config.yaml
head_dim: 64
positions: "rope"
tie_embeddings: false
optimizer: "muon_variant"
MLP neurons of a small language model. Each row is named by its layer, matrix (down: output weights) and neuron, and shows model dimensions 112-207. Each number is 500 + 25 x the weight over its row's rms, rounded and kept within 0 to 999. Numbers have three digits each.
After each neuron's rows, "raises" lists the tokens whose logits its output raises most directly, leaving later layers aside.

L5.down741:493460500502476520497543500491495505492471515475501506530498483553499484502535497483511523493503491473510505484460483536484505484474481490488478521472491497517516470480485507507492471503549506506533465493490504451492465488518487525523519541501503438509492487498457458529550500504482492524
raises: "cent", "itive", "tic", "ibility", "ct"

L5.down911:473458506503506433497503548500439496510484510532561514527493439534474465487502478544526499479489521492495515501488493492477474491569532467521490513517527470523528511488483536493513505490472479503498471497507448509430475466535531492518486486479517455483526483527499507445508501512469522492
raises: "imate", "que", "qu", "rig", "ake"

L5.down947:483548464495468516503518533485473513449535485527485504468479522442481511488498495472491458499511519532530486504481517514534489483493521503482505525455475525517522506549520476537499474500497489524469501509515447488495520486499496471508445515519485465511460476444515480498522491470531499486
raises: "ects", "erm", "ecting", "ect", "auge"

L5.down273:490506530481467480496515511517512489516501498452529495518529509464498502494518514507532480502482517468519479517488495504538467446476462541510515500474538504484517523501511524504498472517499516490467477522471533517487494501496489481475480487518559465491516515504501495490473465489475476486
raises: "ful", "able", "ability", "so", "coming"

L5.down632:472482494485505499518483521523448517520455505454559454470480534499537505536504490481513493547454502509501512486466485475504538514478517484532475578520509565494495501505515504503519479493484472534463472525476493507506528467468479502497505453494499506484511496454495508515456503526500492466
raises: "ary", "ly", "ior", "ory", " society"

L5.down465:471508495483480494515499484481499533503487475489520505434507524468492514474500497505479525473481501534518480526493519499509511504490464493524507473493521495525450493480484481556527505523474516526498473499490499521512510469445451449539525505490484483451514504539506524509538517500522491473
raises: "ordin", "id", "ries", "idi", "ide"

L2.down470:491485500481488495464473477506515489463528509507540498490524508509525447478487478487536488507478476489479482549462523478499524507502458477534522507507492447500513484463456478465499498498471531538515490499497520528494532519518508520487527486499510469461495493525527503507516529480487508464
raises: "ed", "ing", "ening", "alia", "aying"

L5.down849:511514520491501488462502500510472499493516487512504525454544514561524506485509492514502515500491532476499508464493538531514512492523499492459461496495513507529480538488505447514473507465521522523482479496522469492477485496460484501481536499520495483515479492529468538477500452545510522503
raises: "han", "head", "borough", "ia", "land"

L5.down557:542490524534545499493512502467530479495528489485496493476510499498479473521495524484508556528494501536516509528478516493488487479485470459483565478485506528530515500507496506482521497509460503486521468509503491556515504519543554524493517520482455515533484469518500468457488490501534543517
raises: "ize", "ify", "ocated", " its", "ulate"

L5.down1224:506518494498501493492513456535506492498488494473501499506479454502511495499500505462534518537512475508502510484483535505479507573521510503464500526540515533485535462494508504540521528485490490536436485502509490455498468479516469477507492484528514479501556515502509473524486516535477514496
raises: "15", "12", "14", "18", "13"

L5.down1113:507509481482484519527505493492533511503468474514470501515506450503497510530533498532438466487483477498532468507537522519487498538496540534502471485557487485502501504443546487481483489493481492472499495523475495486520468450480507529513481529507473472506563503487491518529477528507509474534
raises: "ions", "iven", "encies", "ives", "enced"

L5.down126:516522477548488480495522478498485473518509506516523463510500504509550503504478473467486521512540513520525473513508511521506510504470525519496478507465514515519529527513508539500491478487495504530532489515568498507518487502485504504515421511447517516465501483518499457466460531507507477437
raises: " term", " terms", " genus", "-year", " name"

L5.down778:464491522501488547480466540493526475512497491491469477521484488491524530504551472474489475545546507493467487556538494513505502485457536533466501478487480512482521512558552491502476496481470518528484487487551488512520484522513505510443533500486477498474488489505503514500500515528485459489
raises: "ial", " (°", "ument", "iel", "ially"

L5.down19:529486507514475472506479512473503518525529537513492538505475474524524470450443490441508554441483503514458492465506458501502479531517499496457471524505531480498491520522522471505544489547496503519490478502465498488482502511508520483511450530453515519488520511481540517523504537478478529512
raises: ")", "es", "ef", ");", "et"

L5.down380:548524552518538489534488495494519485445507503500498520495495524476502463479487532494512510476535503513543467453458535541474505534517488558454502506488529510512497476531481465521524492423493546458520490464514530499458468529483494490460481524463511513521500517459516500495524493518475516474
raises: "ology", "ological", "lo", " beh", "stery"

L2.down747:508490514501471489495499459511491524497514508500504523519536540506506524483539486512500485479473507472525533526537544505501475512469475476495529512463528515516481482497509517484507493430504520551497500540482495513514439479494503462501473465475506478502469552516491476511505507530483527521
raises: "less", "ately", "cle", "atic", "ful"

L5.down1439:526499507507521501492521545523456528520537513557485476474468467470493486489517479525463463497506490515518445517463498476486474502486511517502443494526508513484476504494503469480489498509505497506494528524488529478500514518520486511501500475529485488499529523470524490554442483496503518520
raises: "ova", "ov", "z", "ows", " range"

L5.down488:475527501498518539489504524493467521456474493482496481469494505464508524496493550517497486525499461509440511504515504505519465542515516499471555495500483498480468517490504541499472507461511494471481534490535493525558489508499472552540520488484517506504526533498473486521516473477467489452
raises: "ever", "ading", "ad", "formed", "ión"

L5.down1351:556502521520497527474469495473538530468500514468515503531480573530479515482517526494465511537512517518495514493527502511480511495501510506510467499510503533524503526492497531489545512521470545512508563494492484549476518493549489488477533453488489496513532513493506535501525499528497498468
raises: "ne", "cle", "v", "for", "burn"

L5.down774:546523502471511478499479516506502538483529444461497520489468503518490545501472540474544503499451530527523487499504489483476528497527523479514448486499532499503525453497518495472512480480546531516501549505513471538494479530525498473511487482482489474512489506515476501515524532497492520484
raises: "ig", " sides", "ise", "ity", " Sciences"

L5.down124:528455562486508479517531504496495447505441515490475515462512484492539517541497547485505466503499492489514474448524508493492493477507493486526510539501523461493495490523485525514475516472514536512523508553459497487522491448522520433486523466535494468458482534476534544479506499459471510508
raises: "ore", "land", "field", "ield", "face"

L5.down569:420521500518514505520472528532476478515517447518495533515461520509465511536475479478465490485462483480505497478466493492528565517477465556485490527489480501500510496496486484511542512454525468509478536558475481529503511452507496535494489543515505524550486455482496479507509489505506483486
raises: "y", "ially", "iana", "ca", "ies"

L5.down1433:496462488497537436543530498485512488496439461508529529509509521520463457492505552507518518505464486481536509496529485534476457493502508511486500472503481519477545489490502482480492525508493497514473439532488497489485502508519477517483492468509534514504474451509473507477493490484523506522
raises: "isc", "ators", "ott", "inger", "enced"

L2.down156:466509504486497487536453467506486533525489524463519532537496463492463547510503546463491476494526491484455507483489511514519502516531493491499498466456512536477513480480508495519530492550460527513458464506517512484499485536500488510473491508517532508497477539486510518457517511474497525493
raises: "ically", "ics", "caster", "ič", "ik"